Weights of a small GPT-style language model, trained from scratch on English Wikipedia: 290M tokens.
MLP neurons of a small language model. Each row is named by its layer, matrix (gate and up: input weights; down: output weights) and neuron, and shows model dimensions 0-191. Each number is 128 + 32 x the weight over its row's rms, rounded and kept within 0 to 255. Numbers have three digits each. A neuron's up and down rows have the sign that makes its largest values positive.
After each neuron's rows, "fires on" lists the tokens most often at its 100 highest values on Wikipedia text that the model never trained on. A number after a token or word is its count.

L8.gate348:118084114167113186142086109129150120086135042091115202060174129132074179089094094104146133075134139149111123110089096059165188220132088110172164175149166053147106176107090107108108059100127111083131137145118098152169153098118055122142126133117155126135119165124103107098111128168150127130118136137101101150161117158123081171131153081087130144183137115151161155123093123108166172157146123175146131119139142132103164176124121077098112093127181155097112155113148079122103125116162111123134162157091090154213192133139127134172159148100166161088157115160139078144146113147127084145
L8.up348:116095118122093193153116093152167115064096108125136157083122126140153165139164050136138183174190079166175127109110083101180168119105133114117113118172093129148174162190115164127135123114084144100119135078104059148139144166120123109077123049161133112133098110146159095127194083115076140160069109119126100102106102112121114094079094146089083131133185152130115128152125106082168129154169135162158164097155117126168123086115094075133108141132074129187122102133107064186165120113170157139112215107104089127174156110132145120111113166156150135121136153065123095064093079153129114172
L8.down348:182108162101160116115158092048087084116053086180146152214143133176134116124093099211113085114163099106155138102141108115133168162139113120122120082121149124099156114078116070077117134155105193118089184111135140153116110170102125187094140109139196130162116126126126080088096147166153138192111124148144116135083142146092091124142096099081130110089218131108117137158092159079111105160182092124149178068104117124116096156116152155150088127132135147137143112109094091157113129137112140207111139122195108151154103083154151137136202131169127103120102156178115134093132142117099186088
fires on: " m" 16, ":" 16, "0" 15, " place" 11, " points" 5

L10.gate106:098090124090142152113104132114107145102158134129111078082115121103128162073126138129086168158110080118108146132133187120097119083103149115167118022197065150169122065126078128193128116127117148100098105087122154125136115073087093128146145139144123146168160078135159127148132105146095095163120121140031130137137109143172145136120141125130147151165099094166134129123209138146125120102136102152093096104114064151165113139115169159062069150186121129085190145137117213127114075103174126114187148148117149080100154144165121197139126182131125172130170135119200109164144131081110150171
L10.up106:158116122174141142089129099167149112138078067147154103137175142094102161103146102104074156144120120156160146147105177086089081119069181161092177118147147219099136152112149146149136102126129150104116148056163171092174159054126117181143172068106170176058100131067078201106164114168068132110093151129152164142141116138161117154096138107131134131111140117130115105165160121109167170110080089148158192105201090100177081086137091161179134107133122149127117135098131167099102101151122110113168099110084101141105132152058118160114098135161076100097121153137136124140160125115069124139
L10.down106:160156183132152190093099164141144119154139077133125129114097160078209164138151099129042133153115114141112053132139127143145196071144139124116168106108103105105146122111124098087173098129144115118112139062108114155107164173160155111047179184161102096124143074085068157140183081156104109119129101156097106165152137146135141103046087099120131111124116117200154148150154091158100105076131132162079119100119102172172118128189126150123105149126117071123166158117108165149110063128146126134126083164151166123130150155100073123081054142206145148130137152147134103168153109120139089115
fires on: "2" 78, ", " 9, " March " 4, "1" 4

L7.gate479:139152131144090144102125096127089105164148123132162137078147140044147076123109155116133180181102057105170074169109158088088114108061180152107080096146134147143133156114133171172125104142170141127061093084113187129118131115083201086166129158168126162073115123126124163124122112121130053116087158124101170178135144127077108094086144144113117163179102078160124065157123107128197123111170098120119215134175104091118148120052157154119120113123129155153119124120158077136117133186172107133118116075139074131095143111117079074093141101136080130138156101171134126161153115130175158139
L7.up479:132158150127148110109136148128154116134127157166062134120055149070175094178094166109093143088110125130148131104119119108168119115109122114121116161092121147073105184108146149140090093246097074143127170152135179111144144130090127126133082144158154151141134113061114171120159097151117113169141114186110109154174223141204110088081089098169130171153110114144128139164135120123119113114154177115138093071109164135124167113177149104136169132126101169096148109123150092132112100146101120087146036142128133071216103159130141135127169102165083104147069158115118095170189106158169120096
L7.down479:165112164114158170135152211161121108044139106071122125100159196108038135136139148126136161091093184110121170122126064096117119133140099124182141110160107194108147113125126073085165140135098131162103145151127161163129161114123044149121085135078150101120148184076077154167197170121186117124093168140105125105179118106134174137171140155104123099130130173121175153151143175130127151139123146094151130102123177141098104126111097131133114085076118097156083090098100155146144113153117105116102186149096143123102135107140018186123119148131088142126087155092137120121147087200104118141
fires on: "2" 23, "\n\n" 17, "he" 9, "ge" 7, "1" 6

L3.gate519:143110110111115133104155144132122108141116094137155183163147097185104152045212109155157121100143158122061106165099096104110080119101117084128161112124112169153147106130115164104133106140152136129142156037155102117170086135145128086167070124176132134114132052144141082102129154103087158149143054136141103114103171120127067049187151139116125160182177094098184065211137156132149177094154042148135129161123107151117157096132160147028148123084129147103125079171164163152114123132139147112129147121081162166170111132142103121131150112103113133114112157146152159097097155145127124095
L3.up519:132104111094109099166124048130126141156112156170158058172114101102113171173178140103140180107163105126108069107142149154175127145140164144154097129133150147096106168137111181153146180146166144044164199123117193140148089079134161115129076082082190174110163120140129075094142142179124111141141152136093126118107121151104123080111130148140044158114115095133160177156159129141145052118169099071123169132147169186134133080129144136117128091127069075143126101071132113194125107108144160144115081117220123105111106130118100117093169142129102124169083142149129146144085076100139140114
L3.down519:112144081107129132043117128128142057102121075085098151141134139096100163121149149151143106164102149124147124106076102093147078160120103163154064096119122098177132190125206095154115100131113103175195115067129141136092120142160106118167127088083136086130144112141173184208119168092137132177106166158153162151096070171154104146157127068109206131112180096099118150094140124090166170102132185148126097058094156128133175133123131136078113111150131121157129164095149124124112112096079146159164120127099141123091139126068073161131109204111153135114185088138090153095140122152182111152
fires on: "ar" 13, " are" 12, "it" 9, "ite" 6, " were " 5, "als" 5

L6.gate614:143140098121125155255127142172112100078082139101144162148191139168146092157138171115165109113147123125103132148139157134166084129148098116153211104150150126116107118121138092071105160172101096119152137094084173063125171113112083118141145139181125113147118155081172073118159135160139132149096157121160126174085151099088059156134134114096140151115144136151059106127073097121159166174211141196112074159117109129123098100149162169115124133128163112159094116204084108045162129146121150109138134115131114150126125122142093128088111124150138133065127071154142085088207113094136130149
L6.up614:153177126132170130129128177135131164161096149091104137122150142121125081199131173078094149134061158104109114149142114111113051108090105122116196126163153160154164099119134067086134093159143114137173152139178167114158164126155164192060108168093086114141114197133103132107193104049143135142118055125101170160130167137126153118157111149129120083205183125111089085107113162140120155160119125137136183175143100136091106112138114103119131151113141148156146113116110072158128110178128147107113114122124095137144082114163070073139101090163025130160180143112129131082154112142129197161
L6.down614:195205163125166119130105123119127143129074173170172179125153068114167085061104097122125145064161060117139104151139092151145120144157127151163097133062159162128163133132119137075149108109110157142127128109162156104137137078177094136185119168165106089158160103138131139108145114092177170138081162102159098175164179136121097105151128080117110152095144146095150099100150103139127147152089151133099082087127111201199094144116124128149101105158127110131091209109132125133122165149129155144108128101093079090101146057134052099088124071109164075100155173163141150136142065119139129193
fires on: "on" 18, "or" 11, "ur" 9, "ul" 7, " Sh" 6, "ac" 6

L8.gate389:150063095117150121144144154135094110153196106119134140101115145116178134102192166181161112174125124103105109185088175131210106134143093124168139140109142092115092127123109142091082109115145195154152175117125122135161160119109080090183143133168066135102135069143165146112159120140122132097110180130108153101118123143110102153078150133165122159119156070182164159178058160092148094172172109148148141112085095143120144177163140094114114139092110156153091180147171099093158088133083071138118125080173116145154122094129155190101155099132163042138089089112105139118187127101221125133
L8.up389:118145114087135132088098115057111111084121156080125178181135127099131142120185102138093091158082174155081127126107105112125133124160132102101140133112108142084130102062104144102119190145154176101102142153095171127140098078127125158145095090178122129131151155183178141058179109177127167102141077080095043075101121132144189172101123148167102064145106128169165122169139084119163129156144065145158119100114148066131085170114161160122104183140123169173120127166118191113117188149155149166092080111122115104145105093133103161138118152091153069106171098149151145176124127096074091166
L8.down389:076123147086144117160152154129162126132098134118137127178114131153107146073123174114109119149161090085112170111165117098100113120105136129204134101127152050117230100130155121122131126145113094090131157087187115114081114156182184165153099099084162144115139126142107094153172111060108108129156177114126176167133044093163147118110086089141101097102111165133116170097114145150092128155116105074117176160101087142159156174077138132134096143162154107148101160102113108170118085156169159142132086082053087093093156113164136115149104178163134178156179065190117103100127107115163182170
fires on: "on" 19, "m" 13, "y" 8, "h" 6, "er" 6, " until" 6

L11.gate706:078138099120094183172071054183078053105173076089122120090205174092098136094158118098147117097139157173135076108103109091127199134156134120116129162121159100173128073149091154127145138089098127142094106126191186190159111081161113108109140106125114119182091093107139115115164146107125139125098136072122167106105069111126127112148156158108165127151136092089149150080156148103127141186184066188107170134103098230129154134108138119131125122125125118145107133165145122081173160082134069167142104146114116131148118147115068104155142106120110164139094133092112099110111159193148099125
L11.up706:076121157159093111133167104137144144164124103128082124141140177111194141113159184070148175105154121140083170121119170107131168151119183142099153146122193121173110198082162156197102167140113118136115060078106194129115167121154073184137169100090152123100109108114127088117090142112141095197090194136139111148138119144127126126089130160121130184136160069135075092130074156136165093173122156158135138157168129091147123141184112106083118115138134121102121201147127115081147110104198151180173103083099119084083166059109140097134140114106131121094134162129136070186121123125087136090
L11.down706:137143105109115070099188102106178153155127138195169126086092088112074124111067127130108096088126147126139112118151076177119152098080101121208168106136117127109133129086176090169122132121136133118125103092129140064087118167133156155119146158132098149113098172135166103137128047188086145148126107110150121174120101119139162192138084106084096087123123203124138182163131169139080128138105155123153082111143169157109101165166159121134139134113133090145136108145083080148133069117108200105090202081152120156136153174108158137104137086070166095091180093150186169120107168120122189090
fires on: ":" 24, " | " 20, " |" 11, "0" 8, " Jack" 6, "an" 4

L11.gate151:187110132100115151116115124083142138134141098140164113111143088132086156136156137114207176128123110070073131100077105129131089165192175136123124155138090140104099112111091084129115125153079069109162087129076136090177170159095154096186141151190055166160165195160147130119136122136159086153113167142142179105141146092133104118104200109126157170110138099167118161136138176077136128112141125119134112059126060159149137115103154078115135110158152111119142155092187148199183101138111078165120114085095166107182135144123085187163170127160140126083094107151178089172120083157141164146
L11.up151:163118107204178063128124101177147182110092124145053130170093186110086129132062132153165132092156102088119119099091166143160139124123133152175115119127161119163103106068172132123123124120175081094140106179138153138099108127138091157113129152148110124162148134129095112144139111135172147170154072148106165162066119114066145119106131095133134170086175125154158113124100190114151107102112127093162114141146093158094088141143173110136120141052119192123181159124157150160127167089098065175084085153160189121102108182140102166109103097125071070175138107171085179087110138109120196107
L11.down151:113171074100178140134158101165128121063109133163121147107155130167080154076122091140109164106129145103068139130106145142150150123177093119105138121126088139154188181081140069125169105161110098139103140074193072121143173150104079143066113143159132111148198136145161087130184169099122157140113124096168121097106100124147103130094176144138145181124157092126075129067082170121065166146140089105126154116093093134134111104087156110128187119114134100121097122099201166174169126129108138110080151116072187188181098141142120111167116158164160180149177124147066098126115154150118158060
fires on: "," 34, "\"" 21, "-" 6

L3.gate505:123179128125127043136189176207045068118135159150116169172166097130110056105114120087134093098095141085141111168104132134131124076112080101150155210133139179087144126112111110159145126135126115112128159103152169129170148117150089156174132122161120150108139174146073109089128140150108195101123152127111131140110088139116143101171117046113086096191104109149151153190134142113102118167176100196184106069119098122150077124144124141170145141101128184106112116134105080096118099154122104089110166121109169142157112127159113140125128067095065104081153079163109183100131128084152121134
L3.up505:184120167070141135140125139152099169177029115077110130105129152110138137150066143101072154068125092124142169178123108175115128102078123140128167164149136104082093153099149141103144117162101139111093082175120120145130136173130148133115109116099175156144121157142093163120186131203181095111110111162134114121161101110154071150084115196146098143083174164142108138138176116137099154143165174163135157134097092110116134154074150132136143156174145137192188086160137079151098081094164103077133145033187135161113152107120054116062171144114134110157103167104109137155113136115102161146
L3.down505:152174121121117159176134140108106099071193158131138116146120180177191121095144153159172149120125148119144133082154115144160162116124170133151076069129157156126141087136070154061112180166125178096161144111126153133137145091140123087142129132111081090106205075104113164124102074060129149090155109096165118105120109116098106120122127148129115181140091181126085119150112086113043076114113088101101177103120115186144067115126132101195094112093142103144112160173093121137169143111126168194142087153087150166057140172141122136168071134087119176138127170111120127074172179157143098145
fires on: "ur" 15, "h" 11, " a" 9, "z" 7, "ig" 6, "unt" 5

L6.gate122:114122134149140126146144079140130146084169045135120143126162158125127119123119111123130171017058153075181112135094095082194154137170091121117172150120160184131146127169085084177089097132198098077065113110106123127152178111178146077153121117099100155092150094116137101105100098149200156135170096098132129156150170146091126154099204149166140087178146124125161085165108109122170115129118101118141140161127185157107142110159123117122124124108079142039104121077194114185085132126145147167147106128126164115105151117111169065105153113149146077168123118137143149095105133152170139152
L6.up122:080133114169107152179138087111116135157131138131119141160178125100118177103123126071192116082157140067097093126156133134072141153150073155180181117138126159175158169108126180157165170114146142141074049132110092163119096053138074188116163164111136090098136078130116138070124107119132127147128201163113119134181154147113113144205138082131188150153145117182149166147124151106127146105105106103129085145160120129131077132135159191116167054124063066097111144135147102161079174163141145094134145126133147127112132076118123190175107071120149145084084097131112123141132133175127076135
L6.down122:080077115116103131102105114148128119150143160128121163177112091204138154132144069088093099163180180117184095155122132121126139125207100175154096127125097119115138156137101122098161106128154127160161205027113200172198135123126146126102153097134161113174132106128078152043141128104160140163137131184026154128185073120169154085149108130141150171145083123151193129104129154120096132094098173132107126124073101129120178111119101121104142139109134144123095147179107131072096131069128163094108137123054146121169108099152111146150132172173086131079118116126160136135139135126106106095
fires on: "e" 32, "il" 12, "it" 10, "ide" 8, "id" 6, "yl" 5

L10.gate402:147170135179235133156136165080146181143068118161108131127132140074096156073118122147128182134100118089077139082105114125101136181119165135151176121139123124124197148127120168141082140157156112098180140167102182124176058176127078076202137134193096152111088103109100173113110094165118119127106186114059099149119048142142136164075156170130113160114105075139151102134114144109137082117128138108138145121164083140129152132121160122068107081127144087096088091148125103161106091132177082121110173121122166112142157139139081125115102120181111136129114153177134149187152133125120183080
L10.up402:160080130068140180147153112139136134096117125101095109102160133129092142110098160131183170124153055141102135194089115116068111047102126197160144108119094134176177152102161096158172069109114099118192116124137126117112144121104132168178145100142129167130114153127141081088187163123115186130145098148171107122135120134083094133112104074126120136104177151142135163121108146108229146140163105167130059122090146126078089020172126069167124151089146061168126098141151144101148172092144113114117118133154113174130167170096174116082121129095097090148141115110117181103157116151149109126
L10.down402:084138210182167137172098128101111095110133109124147117156068128095109129133117194115129093152113122112108113110093104160094116214159087123130116144142133082085177109088098067108109193135129133134103086120129109039145166120153154100105179144161109060136119115108119100144134123200093078136098117143090162121100081124120192126103153114144175156055096081145132164146167117115138159140154133140167112097141102131137208116115155131117121137041147154112191159091100147183137161100086136134091109086132140164050123117138105111125106111200147155120136156174156148174143113148082169100
fires on: "," 62, "-" 19, "1" 7, "2" 5

L3.gate322:151166119147166135156175153138156139145135095163089170141180073163089127126097089102121078098092135112155079174073136099119147154120103079147166039139130165139096058152148162136190133137213105085120127115180119111134091167160154113159120133163159129141122154085077111146158157110161165183088115100110122119122183185054150100139113159128091164157146116096101152134135136093116155151127158159178117147128118166074091119171148066143145146109094162126136072113120111118072116135186093026159148096090146148151124084163123134131148104171094136113135134150082121076092098191120107111
L3.up322:128104133146108129136088166171187157126097144094168109163150064091134121096212112114098181060090145122179157152139129156108180121209107128106107170154135131116107134154108116140126091193099205072126141074104185110137082057135096119131127120167154133153131117140080089095146136080155138092126118136130144138070099134040124122113125126115099124151182124091128127123155121129091118138120098091163125102121233157152095176125151102115130147139132131074066180145118156164155164089128088134177079092139160121131199099145131126157161128114049091084130100164118167111105119111134099146
L3.down322:116117107053130124092117091100173095188140162080120102106090150161081098151172164146146134149018143113175148116076119161086126149115142161092121097076102094138137156150164095117131092095149163165152111067126131144147131163116090146123131142093091091143112099113129195122184119199103133117128148124161102119143059172124159106132102118089163126163173115133168150137145141143158137134082114136074140167166081118142114102170151112069175143128128062123150088047135147131093099122118123077148082139138177183170176187166102141116160184178052112131118167107148146142151092135132137092
fires on: "id" 27, "it" 11, "at" 11, "ar" 9, "end" 8

L7.gate232:149167074130096113084114174109146157147094147139115147135084116184097087135099138117112158145196111106173126113100103146163194094098147175131115141083207138158119151139122147162098138148135103135102113102097154141165150091105140126122114132103128138107148181181100192130082090116173122196079168144097155107140083164070114110181163106056153149151202094140140168157161107095169125153099121115040185094125061105162170133078165089072088160151106150161141148151105139129127128162113135122167108180160086118152099124182117138090151159166136125123065122121084084096119135125109196123
L7.up232:153066114088127156167103124118124138147115148146126113160050091107088124179163106134115185113104158107131135096114092168156084155113110097195109156162131150069183125119088106124104135129144138145145125113112067174144130087101063156104131081147165057093153140127142189120118128105124124139148070104120172110124100112151154077065093109094192134174151140154041123155139124076097134166131122110105187083139119072098162110088151175140154097112104099119117103115121110148095128179176066112149109187133193109148108185174128145095147134164060138114125154134126097080101219147130146109
L7.down232:149167156080131137122135155162152120071116110119157079072137161123120113086113142095146143107083174167101134095151093093187189094083105154076092137156139157164098105104166066119116152190199086137107159131120178145144140158094134104111138116067132125143110161125156135093131156151151042147139065130126140125206115116171155144134159089152126118138150215168141105178175111069111170120134157123181151152141187133109127132097174099086153112123150138070134126097102129106107097106150095119091153190120136165068115107083152196126094133117126056121149127141139182091133152148108102059
fires on: "\n\n" 88

L5.gate721:186129077131188095175195144088119128166160159183127134174134184132146145119129244128160148132099157065166161145100112143146163113154124085117129143122138129176157143121132162109097110127138070095124170127174116129148107133163102171141146119150086118137126109116106110108121058127106141061086103149092129095154149149081121054149141103142132138158124084068124115150132157080151112168180063116095147149095167209084125111144089160065159116107102166097162143124154145168153080186074151100103142122111155153167093185140133121184104124056126081132111146123138140099114153071145105120
L5.up721:122170092183095182135094084129164090095109111067127164128117092086185165174098103159156192176143160146123163179136109115128098142148070120145140163163139143116166173166153137150082125156122145124168099120108140088115139138149123113100098095206133109089074161117138136104142146129126124089125110151099105162075148118079146129121122142164090104074163123057166105110103100127128133080092141123147103154124073097167192089126124180114126118140152113094070116155088151169215028170130110096138089118097162134170124162083128169164149135094183114135170155142179143100166125140075076153
L5.down721:090109081157115128133154053143086085109115113115171075125131157160107071145200178177135067144145100098148131136139101085156137094127135107106084116104161146112140049075141135119084138104119118147108097127155078176107163165145133157173108095171186164157083157118139100118083044161174131154141148070139121092135151182101165185117145153159130148101159196122166179103119131102089131132120150097154089135108167134176115084113179128089124095138099114099198168127133168073184158149137124088141182127109159079109085153161092081102144114164162095114107137144153113103112175128132180112
fires on: "uz" 14, "us" 11, " t" 11, "ust" 9, " make" 7, " ext" 7

L5.gate533:157074122132113110130153161136114149141168086194150076170153097086140133138162137136096125062112115065128105128103068170152130132119151078091165095136143122104053138100116146150105139163205107047128103118100145142166155087185129152172149103158130096145082129107098179119188127185102119110109133129123103083127143195110138152152136140150148113101087100124165113148092114090178133086186113165145079097143138127090148135149152138098117050124079158096106133113119086177098111160160134151119150102168139162153130020101127178117176092179154053151132117171132129100106123160183151135
L5.up533:105085138125151215046184093141095088168144080174143140164179169107107091112163126201095136096147174159112128164131099144190174083145115145153116118112134080103148154143063183109166138144138078164090144176103108169139148132105124143134159102140087102095102100104120114105132125147085149123159146142089106084164128105154185134135137131122181092104132133157142105067129077105125136141119123066130044120166106121111105169160151085152115111163123132059156115167120138099152163134160063122119120112110083182173119102138113122165202169084139090169062105134124102179159138146099117172
L5.down533:109111112128130129165090145176177144115125142107133141107154120129066128118106105101175111140109156084164081151100142110143124198129149140148114114148134121081147158133074153167136107135144107071121093177091096081138077094107121115096180114152152121145157135148070171099126157099114140115116127160124185141131095138065076108206132157166154137124177146149175108099118103124077068140128114149120089149161124161137133148144123096124181120135106135195191129100229107134159151069097155164111182145093140144121144085162170060130061133112160134149130151158165094048098113069134209063
fires on: "il" 33, "at" 19, "it" 5

L10.gate618:114106096122146145148139117096063142132121091116122163115172105124165127114151109145171090118106166149184093145104098072140178154154075134085213136148138158076088088105156091141100183096078102146139105104136194108127082143148118149127132124129125137082147081121111099165099086185139117133042159132085128137140161132070135107105148165155159092134094132124131152167104158129112111097155200049135112110121127153080154145102105135114136151164153169085151170089102144096203109155133154091129191154085087150170116161109103223161070120146093118145142124145206082111134138123110191143
L10.up618:109149174126168186122160181113158170087130134179071130156146146140169131139134077185143146121135173121113112138141098139162148103125093119085107138111070167125200084128080185142147141175113088164041080135110146116155119153127141185135069217116135111147141084138166159107139094161106149161103123082112073141176109112148156158144154127119109123122071156189155169074123075078106068139095117110142148126114153142120147178198112157145135089151146074102109137132094118159100123160121167119171094101082112139107146152110082139152092134155124188157093112121168128128071070089117197149
L10.down618:128115107088072118119155064123183115168122144095160177184134094139113112139130124153090116122126123132204129154165116117151126125180134093118085113179053145122104180180109128132118115190115169177183101175113145108132100171111122120127110122149044140088106123133158127103146196117119180120123130129142196134124137163136067055146121078159081110123105143112173091132104134149102160099065127112113119106147148103090171144122078049153145122081169108144111133175103072141148135100135124197128201181160107120144120110084172106123146123155095138048191172152163119094099117149123108162
fires on: " S" 80, ": S" 5

L5.gate701:152111107174188147150166135147148124138157137124123140140072137085125173127094126132195177059067227121174129072103160079112148146136144127198094153104111162125166166146091164072139120117173151186052165111046150199153107127114108133077126101156089145143111119140137157148115087141152156075081114144158158107152106112103112079126120152174159125149058088144146118143115132061149117147141126141112099102103094096109150063119055113079151088160131170132121123158135142101103087129142130124112147134150135119159154197114149121109122103146105127175139175156193140089090126109089084105
L5.up701:080125157123107167137150086123122119110174091116124119113113126113165161141073143146125137160211133113108123158131153085150124140184110145146162100085130165146157070150123125193105131119085083096136196090129133132112116132188166097122092099057123093086169072102162109166076182007134118116154123110143098130135160218134131123072134130096107159103073105080149154143112119110091113138133108077131077115129078108110162113148133170147107141142185138102104111183109107138156147071142182108132152171074139101162106161141140152111094126054189125102098077124126136134165144183178126135
L5.down701:145188093101131090132171134168138139118160156135183117161151093176088175117127146100182144099172096102119171106066099137072128145128109099108106106172181137103113093087121089089085113163100120111169090152107198165111116122131072182067094155178102176133174071179132154117165107151120181131146112118118101084110072100143118118183126102148091130085136116117179126109155151107124139126160146107104144139088145187109104157151072149182070109191129111117086106200182164133099163101125104053135185118143151129125121141185113113165055087147113142167096183116153130110121142093113129127
fires on: "ing" 15, " help" 15, "ed" 8, " However" 8, "ust" 6, " make" 6

L6.gate51:125119089134203124168092113236095077158145122130090109098193083153095103151126153087164096129114142160128149112077100085151143075138122120132120168101136160117106101127115163133106196142111076138173104044134177102135158059091100099162115133142146145123145153163174056160172076152136110134092096043134096180109132105096135168186136083101137116130116114149163169159110140145124094138110182157126147170130127103068115126121178145136096111084130157125139197158102079135107159151123130159107128111114113133111137093150148163177127128079102170082139203152081129170161109112125171151
L6.up51:133106123169056101133129142129089152159121156129114119151137165191134111156118154119151138106102120138190156149144083139148168068086106085037152135105119101109155097120140105135137095148136127103159175089158130161139112113139088172117130124080172115078198104171173080129169108182118139161082154182154093079187132086107095204122114106113153131111172135144115093136138113163192164128092165148142163161167065119134030182163095128136162094130094190102190106089179100176157127171124176178131133131114099124101160156137115135150123075127151100136097109149107108146117174103139078138
L6.down51:131138097138109131123159072136092112155129181148173133157153099123122188091135128157132127155061131150124133122116104099088170208106146075107100155152081063129122121154152084129145107141110134123145158050160147111170097146160082142150131104170142115100102142166094170136158125121121151109118046130139146158069126089041124201126177192101112145105152129105105131140110105145163097138083095107128150084116167150083117161143058092169119161119186125095146120116147137179088134104149141135193146175110141150092153143115158101170152112076083114140194149105146096154162035190124152080
fires on: "h" 15, "ch" 14, "b" 11, "ar" 9, "ur" 6, "ath" 4

L8.gate596:136183079107099201155105186136088121120137146101083065103080175049156121112130156159188178131108106193142138086066135099081108134146152130156132140131128155120085089152142144125063175113165056165084137084081165124156078132129114092179106106120116169106115083123107197155103045120098127137082141141118137132136108085096151086164190146174095107170105092148141210201145168101140146109134137162152172140140146149125123115120140149144129144125119128119104122134125134096103099195111159080108118128107097119083103145079142153170117131098080132100149144130148129196145121173132154172
L8.up596:168201076137155108161114160126122126123074118118138084163073145114104198103143166151169150099094149111087055087115165109109103094125117098127140154134160185137086068133146181103080159155111110141108154128108111160099096143131162064154140062089070130179138134123122173197123106200061168134055148133152167142169090100108117082123130132181112081183089148098154149128174174133152169149160121141199154168116157153148143070076105108173123172082096147160140113130088119096131105125101141117081123181128126123111097161114158134164105141133096147092142162128134157199141104132122126131
L8.down596:175127184067156144067141067136142177133106135122150122143101098146121130127095159155163166059164100077147095087216138118114109099164155124132172122126202117179166109140136099117191133117127152159120110145124128068103101115140135076171069112114116105152122126086126059112137167143102142129179040145120157113145207121113090097075088097168156117147134198125112150098112211175123149157147106137156168139135139099118113113123131129143103146144131133173176127140084179118101095116172176147067161140117062095182161137120123181134145100064098104094116104112111110160100107132150128093
fires on: " Mar" 29, "ar" 13, " Bro" 8, "ro" 5

L10.gate641:099121090108118171151155094164155114139151093109098112123194160034116100223099123130125146174164136127110119152087123140162064107107050116083160092139117142160149120131064060100100110151135079122115112132136187114154173141094121123155117137107159151122100100131149145079109047130123127087109125125119124077173106100133112170131164118094169141144115129184096195165120123040151081089149135135131105144129123152152137136154129128089113111122132135136126112132153144078179075081097145102143137103071057141172187154141136181132104083114084163113196100081130104137155142105127198168
L10.up641:095132144138134147125124161108097128097101120075133118166166131117138177141139180129114168115102115155123194149085132106141093148088128072090144182147118177125084116138170112117154180154097100134094119137157175092126163130104160120194131078188110146082085107109197156139105087140069144107112177163167121104129089152194086176129151122086125152153127130136112199129102148067150171109177144169205083201153117135078163134137058143123155132086122141068112125106074122152126140103092150105130150080098057184143120145114165133177077122114054173149167124108156117109155103136138146095
L10.down641:148117140156149117146139145119159113046135120119116116195124113146150119128129099072140134108084156140119123106184116168108175150102150130115090194162181139165107105144138102116166132103123200150162167115099135135100087124148155170137107132102147147097166122133058158156110156123060175136143148106162196118152101202115124080149008104117117136101119085122104076174161138066134184125092116101173119161156121132110129128148063117105122123114155110136101148139021128081152202125085094156174130117074129062096145161099121099144142141154164106129140131099132105117115102103177071166
fires on: " f" 45, " s" 23, " S" 6, "f" 4

L11.gate189:128099130172125169126136143097178160124172109129080096090191122159083122118158109189160151157142109144160121158063126090115130122130134109160113147159112154127104120116110175180139155116093073140119104084080197127164121115094106072106116063127088119141138100140143182070156115180156081115116107107145098165166077141137122107117161135124167160184162043169124161140148103149112134151168107116088142058145066124127130098057121096079145142168146124109153161151158151104090072136167106176174160093127081019121164150086137157143096154132159152128172141168134060127138135164099126125
L11.up189:110155135118191168152063174107109140149161124110148068125163177100147105113064070129096199177115090140114128184168157226158119070090117109141133133156059123112107161116140121114130100080110124067053156082104090182097136092112152163156198142144133180172128156120150100110144144146086118109145135086155156134133105161131099144123162089137118149175119116159125150175119154109164075108114105106133098158131158153176093145175101083134106098113107111115194178125103168133134099082108139152152108161152154119089172168099105101072115120150085144158157154130155192147195104123145158155
L11.down189:133154255145111132182114132134107138118183094118142102104102121124141155135104125161178108095202079143142083139182142129141115109167115167152142149120142154081185122065128153147190111113094120123121091090141129095062141109160096126107124130169107089054143082091104168110176115184191058118138132137151104146174130123106097101088128132117114100118109090173179168156095105155146099133101130106082093106166117106153095134095136147120093175121101082123147154109123185129102112139126136135183101116152126123145083136021112182168088106157152160161168155122130142144112123086128132116
fires on: "2" 62, "1" 34, " place | " 4

L3.gate546:137101108124193187121145087137163137116125097125173097090161177140136125078116043124123104074069127131070103146118124116095125142107139153171160106100195088092127153158090132138161087145128151090135089151147120145162150112172110142171104119102127162048133113081100091123125114111123137064120065140163106113142114129081118099141131147099096131136188101100156129126093113131114205119153087162095087046132102134121113177160180148147124150129107119146134071126173156095105118184114192117194194086098142170128144146147167056139196159122119105079109128093085089136170129184164114125
L3.up546:165140108141175157165172178152117139080177108104119141100129155143106077132128149166143145098094113127146096100148133088118084099038138111153163092204172163118161079132158158079163148114153127149165103146121148150114089169154125123133130121191137132113071192203112092096144097142091184155179031099140174157138154136147172136140107098083113072181107156090139125118133192137160160101156124195107107140138144113150091134088142096112137172175146097126106099105094047085089134123139123074082122102133105182072123127111094117129156156102153160102139107082092129082116169135124109161
L3.down546:079169130124175145145075179118116155087114079133122131107146152141102106091177069175095137116073117139122166116077104121144188147161170127129103115170092157182152117106094125064122156124137141183106036149155157153155180114099088119117140152128103111092086112086116116114125106097155124176112049110126123118107148143122164096164138136133090115167143175131115159145111152121166163123117089124086106075160116147160113190069128123113095150161071098165086144185164127192190142134127169097114178057140170154109087128115120121171161108217204107122138106136086118167154125089134105147
fires on: "ur" 26, "ul" 14, "ind" 10, "id" 6, "ear" 4, "to" 4